python train.py --n_kv_head=5 --norm="rmsnorm" --positions="rope" --qk_norm=false --init="normal" --init_std_qkv=0.0242 --init_std_o=0.0 --lr=0.000882 --weight_decay=0.08 --final_lr_fraction=0.05 --dataset="wikipedia_en"
MLP neurons of a small language model. Each row is named by its layer, matrix (gate and up: input weights; down: output weights) and neuron, and shows model dimensions 64-191. Each number is 128 + 32 x the weight over its row's rms, rounded and kept within 0 to 255. Numbers have three digits each. A neuron's up and down rows have the sign that makes its largest values positive.
After each neuron's rows, "fires before" lists the tokens most often just after its 100 highest values on Wikipedia text that the model never trained on.

L10.gate798:120172102230125154165117121115152098146060088076121093175150097159134165176119121151121109070082114156139104199164132127114074095101134121122165141126110156172135101133102117137152108111106119046158073127047079110163124135169099163199130152172129131101146181125071130101152081117162152147130193067135151100122108140107122078116180062094117164145149136080115109146124087115221074093151
L10.up798:169080118136132132108136132141134098220113131081123161164105077151123147149141125121142125135167122132158052084199155118105093046154123077152117144136093090151125113156126099150117201154161103129179138125078118108147145136138132151170104148086118135147134124150099134073142143079134111102111190155123115102106110147169064162088155139025142150141146099114143099138140087106161064154118
L10.down798:132109142129127152124156113095088129170119186113114145116106115125073109120168138038172191101151167142136124078169140171106122114132140128084090140157084068077090071119081116071100171145208111166101137089103123089147123151121142122127146148113071124136117134130147158101092156128150105142126144105145151127137143135144079187125087187114164142121083140142104151135109070156104185139126
fires before: "e", "f", "an", "ra", "ho", "N"

L10.gate338:117112137089106166115124107149095133154086090167142130137102160118113097136184169080130135157076101099142098203091140134093090147160169133150146079146163148144164101139141162085127105140106104080184111151147131104161119158158096132164152085093153179150117137103162090162173068044131174128109148133116168116128186104133161124089077137176164147152096140106167131141114103151169195154096
L10.up338:135056113112120144132153074130164160169102113110167148156125179140113117114128127139184108105180083152104111195105180122143202091113181196122144121122144170102091163101168144131116093149103036187182088091116088131196112162167106078178084094150136158100214141119131130177106058127106117148104114155072068206119128047114098126132075076133157088193133103152119176142056113146106136158124
L10.down338:163166184156106198197087113178110107170102133136110147181135182094090200122118115102119147103225097112154115179172096144117115158126161135120120123099156090155115167114075102087090159117137098165171174114058101171107123081122174110145097116072166170114120126108164169151064081115177112110169135122123128130117141103091188118128185147163136141114117088052073123106097076110136150135119
fires before: "s", "ed", " the", "d", " that"

L2.gate608:068120067183128151154173119165168179106145087079178127171103129101098139089129119194110164123180104087104158140130140185107107190132106092149133131087102103138190157097125130103086136107138096154104073142182093104084082133072105134143198087197129138134162113161124179147113162165161148164071186171166129067177134151195129169157096109080111161133092155132178142144132082114097127096178
L2.up608:103102059180114148162128123190173145066155091104167112156102161131138134115123106157072176114152101100131127160110149172121142189151090114139161126078110134138212145075082160126119148124141146142110066118180103076112067191085089124142163102184113161144125102162127184142118114169164130131088236142150163061189086130148159152128092111116127133109092145126134161162160064092125089111153
L2.down608:093082137193136132137200119110124165075151153077162132192121128138090129100132134136097132167150157113136165156139124175135135166096126074109149149052082146129196154080097129255073125123123102123133074138186110125098104116084206144160211099169166104164135134161118129122110168128134130150118142143118153057145148114134117105131078074097105137100119106113139144130187105103127099145173
fires before: "\n", "T", "M"

L6.gate659:111115122112149108120086154155173059127155135157085154105162163136156115123153153092081154131133099102164126132117148121117150135119102143166137098152102137152142039128180175127129156102103165165153170176147173065146119154129131137146149065146116145111113143092098168204166174099103181129165137107142163121167148172127150083208133074107073145120122152140073118190178131094161104130067
L6.up659:166134111172157090134115164134154104100067113169147119144072056109144124152105138073119129144178176109153147056118110101158108168157154152113141115127150148122144122101168160140162181140083123140139184108150143115119153113092147162133115112072137071069158091137143111165146145183092131102159127126064145113156145095147151117184101093156085181175146142108160163108155147190163157108108
L6.down659:176071023110151093114149145113129157173171147097214127120090129075153173090193134102119139123113171167134084114130127096117117090101090125146140176120123192146141128141148099205089183187146170137109132166148143108101113046095146137158156098101151100161170117107131139142097158157143156181184094138071060118109109109088127124142155111135100173091176099083094124088107115121160044079085
fires before: "s", "ed", "der", "pt"

L10.gate976:119120148140123087148140153130195117102139104120158132149107107103183143111135141144162142048166068200179180137160181153126162154176159150173098161153090160094123147155103179045152165096047145100123123167129120105078079150105083130136130154136102118089075108147050177124179100088092182133138157077182137131153106107117145101136156110194115164105160157074101130092119112124174108165170
L10.up976:109151143126064152075096107130078118135135147183124126151162113099137057129132134090143189126154136113102101164143114170140088119166140173101106160204108079121097140064084102140141135131140120128115123116095097147064166143169118136162107126153124172137145218144131116090123082140211179122089113149129055148080186167101098129089143159126223113140169132139170127151126137080147113115115
L10.down976:118140186071151112150159126093124121125131079079191099111152135140093084136166118153092177106125137092114130192174144122114154147163123166136098134159086083047139127106103108029093147152126132109195085165000129101141154135057128155106083103102140105072140174121098096143044140134098130148122119130099130114150183137082078097101110145112139144091132144123071137126112124088179101113177
fires before: "al", "g", "um", "ra", "n", "s"

L10.gate962:133149154194113108086095116162140115124127166099130208161153157077178122107126078144110208115148146139151116173132137155123111163177179137076114113183142165107178158128101134087166092087116124079116136066135062138167136157135083105154071109141183152100094140095127177110146143115139101171117177156155143117134105164095175165127121148087221145090102184151095078101150098193167138104083
L10.up962:151136129185157167135192189106159133102176182111147141114087112123109132163090127164121151143142135131155167111116116113140120150154153120065149161166123179101108187126136155145174124163124112088117107088096052205174128122135155112103160148139159086047184110113155141119107098099122143174098136159086094144134090114118165134149103189112130136108190165096127080129131171105123135127127
L10.down962:093159116087142086176139130087140124190169142157107120136133132073121106146155167121117160137060113161099134111131112103126109068154081104133124126163177141182175128135105182252176115162124095131098164158146099160089124151158148063131169172089151103149160101136157158106117082142126152166150144182055107062106196122183159115155148150103161158144115138112137161119136109149100157119102
fires before: ",", " |"

L12.gate833:101128143132164038128109170071116111206137124035141121149159132099147083122142152101162158126116106125177192191174171122109114138095169119131123122120156159124149101159128144123155148077079204135106138137121111126104084139113130107147133136085087137100132142144093208158134132119107118139172147140086166104139101154140126108148062118091139147133163134135039119120139109106107055113108
L12.up833:070174126104131137106064086134139120132117116158131096121163096112117184154018134113120081091140133115083134143137127132201128058201137118131158148104085125080076157190076135082111154084124127121141126143137172110077130102090114134180077143118145147131160137103161098206137125080137156178171145084105142194132139173155157125124144124118048097107128084140120126099100154134150107192088
L12.down833:120163150146116181090121121104144145203084159148146144101143087155153173177111129102112155156131129114119115191143089096164180100116130161141173169147144119073188083132149125012132163096120112094103126106060105081121090069153156127115139089138130172168160081138119120129126122109180185088128116126175137089106179103111124075150097089082113100083134116150125033136151126123106170099116
fires before: "s", "n", "ed", " |"

L12.gate144:099193130149101121109128131189135118162134110086115126052115058074068128137128125148117173097104172098085115147121147198067117099141187115172139127009121178099102182099145127132106137103125147131125157111081089165133186167144103203124106096131185152102093128103147109148128158104135138100121093095134175099165074089104121150090104160111125165177105139157108114157106171084038152126093
L12.up144:104129154146130128138137087105155098158084136056122165148134070125156134113134099155089154142180124169203152091177124130148131180085130064145193097171127099111138071074091180166142125099133137167097142119104116167132177088069136169174107129107121131135095085100175172158123165127117182119115149144089125105131142111139095169183093098141052128070088159137117138161141049153220141107128
L12.down144:135105083097137144095079124087180152140130102129119126144194162077162160176078120134114150128133146058091122184109177159059174099111151128161137154162122086133145181051071129117157191118140182115065110169147097083167185137116129134115169110118107105144174255123102108074095155129111137096118190148125104097037182148130105125105146195093133113059096201156110134122090152104147129134133
fires before: " |", "\n", ")", "ci", "ce", " ("

L8.gate1008:135186098087079159140174138176119129132078116131106141108123078167151162131144150134105169120136101154097134143104117106079074143151127121083191120150117140140153138127130120116097133131102167131082097216152143104112144188148135175152139119172155140128124112112098096186125091143183129079125138065131127074100181085141120120157115109100138142209133138126143165134102154183087160132100
L8.up1008:101143103139098126107129128172164158153106109143174096143111076156124111115103108135097099179136168093119088106113169154101088112130148121121192141095070164146166159179131164134093124095131209147150150196162117103126124181117167154162136097162181155087076101129122149215163102124126165114128164142087137079117117138129098152162082141104159174121136142108179117099145160160149135109093
L8.down1008:125124131118127123133142150140112161126137095138104131114125130115134103143138086104108117135128149100118114122135117129119107121131157105156143133076129153135150146104136128255072165114124159131107113148126145142125130131118255141151130123166129168119107102140144111125132169140132141108129087119104163135100110131124137133142103122102137129133150172138122118093107128123137106146075
fires before: "\n", "The"

L12.gate545:206181088172090169167103101160139142071138113115152143138130132121136138121154128101055109108095129091130135105078124187125125117149150138126155135142095112128112163164139129121083124143125128066189162130131132138102176103112090083198102113161135197044108124177122202138174120141167118139118130104114123114153157148143071132136161113069147146107186146133156137182058153092167146159067
L12.up545:154140127132023079129078122135188164070096170054186159175043115143109121177104115194156186169111104180172154094193123142070137159137093088137121143152141152161141145125134147113144162126078105098076124193136141068126136118103091190069164098138096128135100117152109159120150129130156091141117104164133117116113110128152100132177083132175154151138156115111084128091142117143091116099109
L12.down545:153147053198136161156119107089127148164083067113194152181077170133134127109147174153057136090106111122115121102110136094133094171108117084165129125092133073093126168092131149069158124141096123129096162146194075141124163130180158091155074129131123130076205090124110139130139123105124154123140134112142144128066158157117123130102093143120110146131161113142090089189074130108099116098134
fires before: " |", "F", " –", " ("

L6.gate195:132161191162127145144085098164111083150153102149125155179109121118165167149156131151067143117126110117155148132086120145138129124126100133089112123164106143194114087132114144082125130155207142119138139138093112131106084137098117154113142171156167175139073115087104212111058167115104171118088196154148104079114139098146183142154093106165161070134184149148102113130148112116138186128040
L6.up195:113129159154152080075120132158174122099143143162121140137118119126063143130113161105138153131197157141136132161107158166093115127116143087096116103118126168163101128164084125111136102172194136182131093143068121092134090148128156111124090115149181144097128170061128130117127174113147112126116143147129083134143118113154137175150100106108176080109194158170169116139108143099107141139124
L6.down195:174118119113146108149135068128104081130119186115107132113149197108114075110083184100122122138105184132150119130084149111144205113140159097081088119123107165122101140157091128155092157153167104186123124061121182162133104123095134162141161168136125094139103149135169168180132129082124142072122145120160166170036135169121115199092120146094139107103114106131152145092140087089062146160065
fires before: " |", ".", ",", ";"

L10.gate1106:132140136111116077153064103146084120111141206080130098141111135139167097053148102120103141128109104130113123137116100151145140092078155150174101071131101135155113134203113137091135078158085091069173080078108131072118135092117115089123184153151198134084091199062066189127095135131120129059156126107096101084118132148120167070130080086097150141130116122135133123131124147142162125103077
L10.up1106:147073147202148140112143094091099135134057115166121081204138140149127143111143112151101133135168116083133118166185086115147109112124148166133119115195159186147102134132143146133129137138141114114143100113115092163150170160063110131130087199129169123128115091088124162074156119108111162133170101134124111100074127154082139134171153172102143128137191155178123134161186133136063173144108
L10.down1106:139138134050076168121102107129145120150058160138083186098104110109107142144159144186160106112083175075118107141151116123118120235061149164110093112154153118119134180118058169170143164157157087117166133095112084121101151118199165127121161157142168071118126101116137155154168124140083181071097124147112118117122155107120142155140079195162108099084101206212146134098107111110096143119154
fires before: " |", ".", ","

L2.gate773:098136117187122133165190113167114148077148101100161064149088153128129131104126120192120170105145106129098152160142127134117086148122135102159161152059116134132192165069107134098114098124142097172075071101182103119101092163090121171160188071247142165158156137151128103168106138137198049159045207157167158110188103171144134130166072120083117154170076139100127157156138096110095117098129
L2.up773:096126128202138119152185106187127137054126074119148112168112130142107141107133088214099146105130123111102139150154139152128120161138114079145158144126122130122158166070122153128128108110145131118106071131154132106100058161122098148155191091221106160155124118160128140146110117139176091170042179143182157083169138159137135178155088141096104158149062146110110144162164115107101157095157
L2.down773:067108158189147143139209107112128145079163137077157126181110140130104145119138139163087148147149136107099188153152128178140119151088131076110150161067109148121188151089114142255080126134121095118103091128173111135084107110093198139157200112147164102165144150151121119144124163118136117150118132124128157075148136145140134095149077076104097146141102104121125139123186097109111113148177
fires before: "\n"

L4.gate371:113125097123174147145142151122163110175030111096201078090128201069104162178108147124153165064097133143150093150158098132120122163105124111104180113087104128148106151144136070122101109185082123069135144126152096177180131111090121109171066167144182092100123103176124164175162135163136036067090152080081124124094161123125124158110078159173152125192086066140138162062108159154101105131159
L4.up371:145086100084163122136154104154140114140135119143172147164178157131151137145092086145061150115096159078149149154113110148169094134137167112165118124106140136084097189173089124125141117152079119087177096084119103084108127083162139151133113173188141069106075130168127117159105096141099106142129139088053080068077161125157129209121095093114129143172110134133160170112120109155101120150157
L4.down371:146119139162164201098181130180139157196031100142180098134183121128142160150075148146053125095115123115144119139081099094162125148151169097108124169136120106090088115167119131118126137134134077138146119128081117138155128079125190157134110173101121099153105085186116113173101132085116119071111106146096121108152172082147100099157097134154112125084101163131105112063052122201097163117153
fires before: " as", "d", " the", " a"

L4.gate1018:137078122165131133123181109165111121140137138156133107150103109117123219091124072173128177133186075080121135118131207139133145165153058158179130138043095137080153124189164155114151099137142092133115065160136110113146072152098131114093186089132123078180104124127109156173116154151125143185136149137146132009158076162147158154113120089088130152143067128118146104127118116114066140129167
L4.up1018:098134143171112160135125102147134116120123134138140095160069161127100162144095085142101125111166097064099126170120160177090166182152146117120169152098106119102169164130057142153158093112167129116138084106176126073089081121076068145118183140201101154097113111126165166124057125110156103095159124164141127116103131145185156149164113151080165133173124132154135132093143138153162031096109
L4.down1018:111111157185121130104191139107103166097134160111163084216094126119124174098105109181085127171159132109131180163090117150112153166113126122109098132079069159089169146143099097226138115122127107110069063113189117111075128105088209122127201097159158091177138103137114139127095183109188160140116136129103152094099148146127072107125106096106090114074107120089131095131147086128118133136166
fires before: "\n"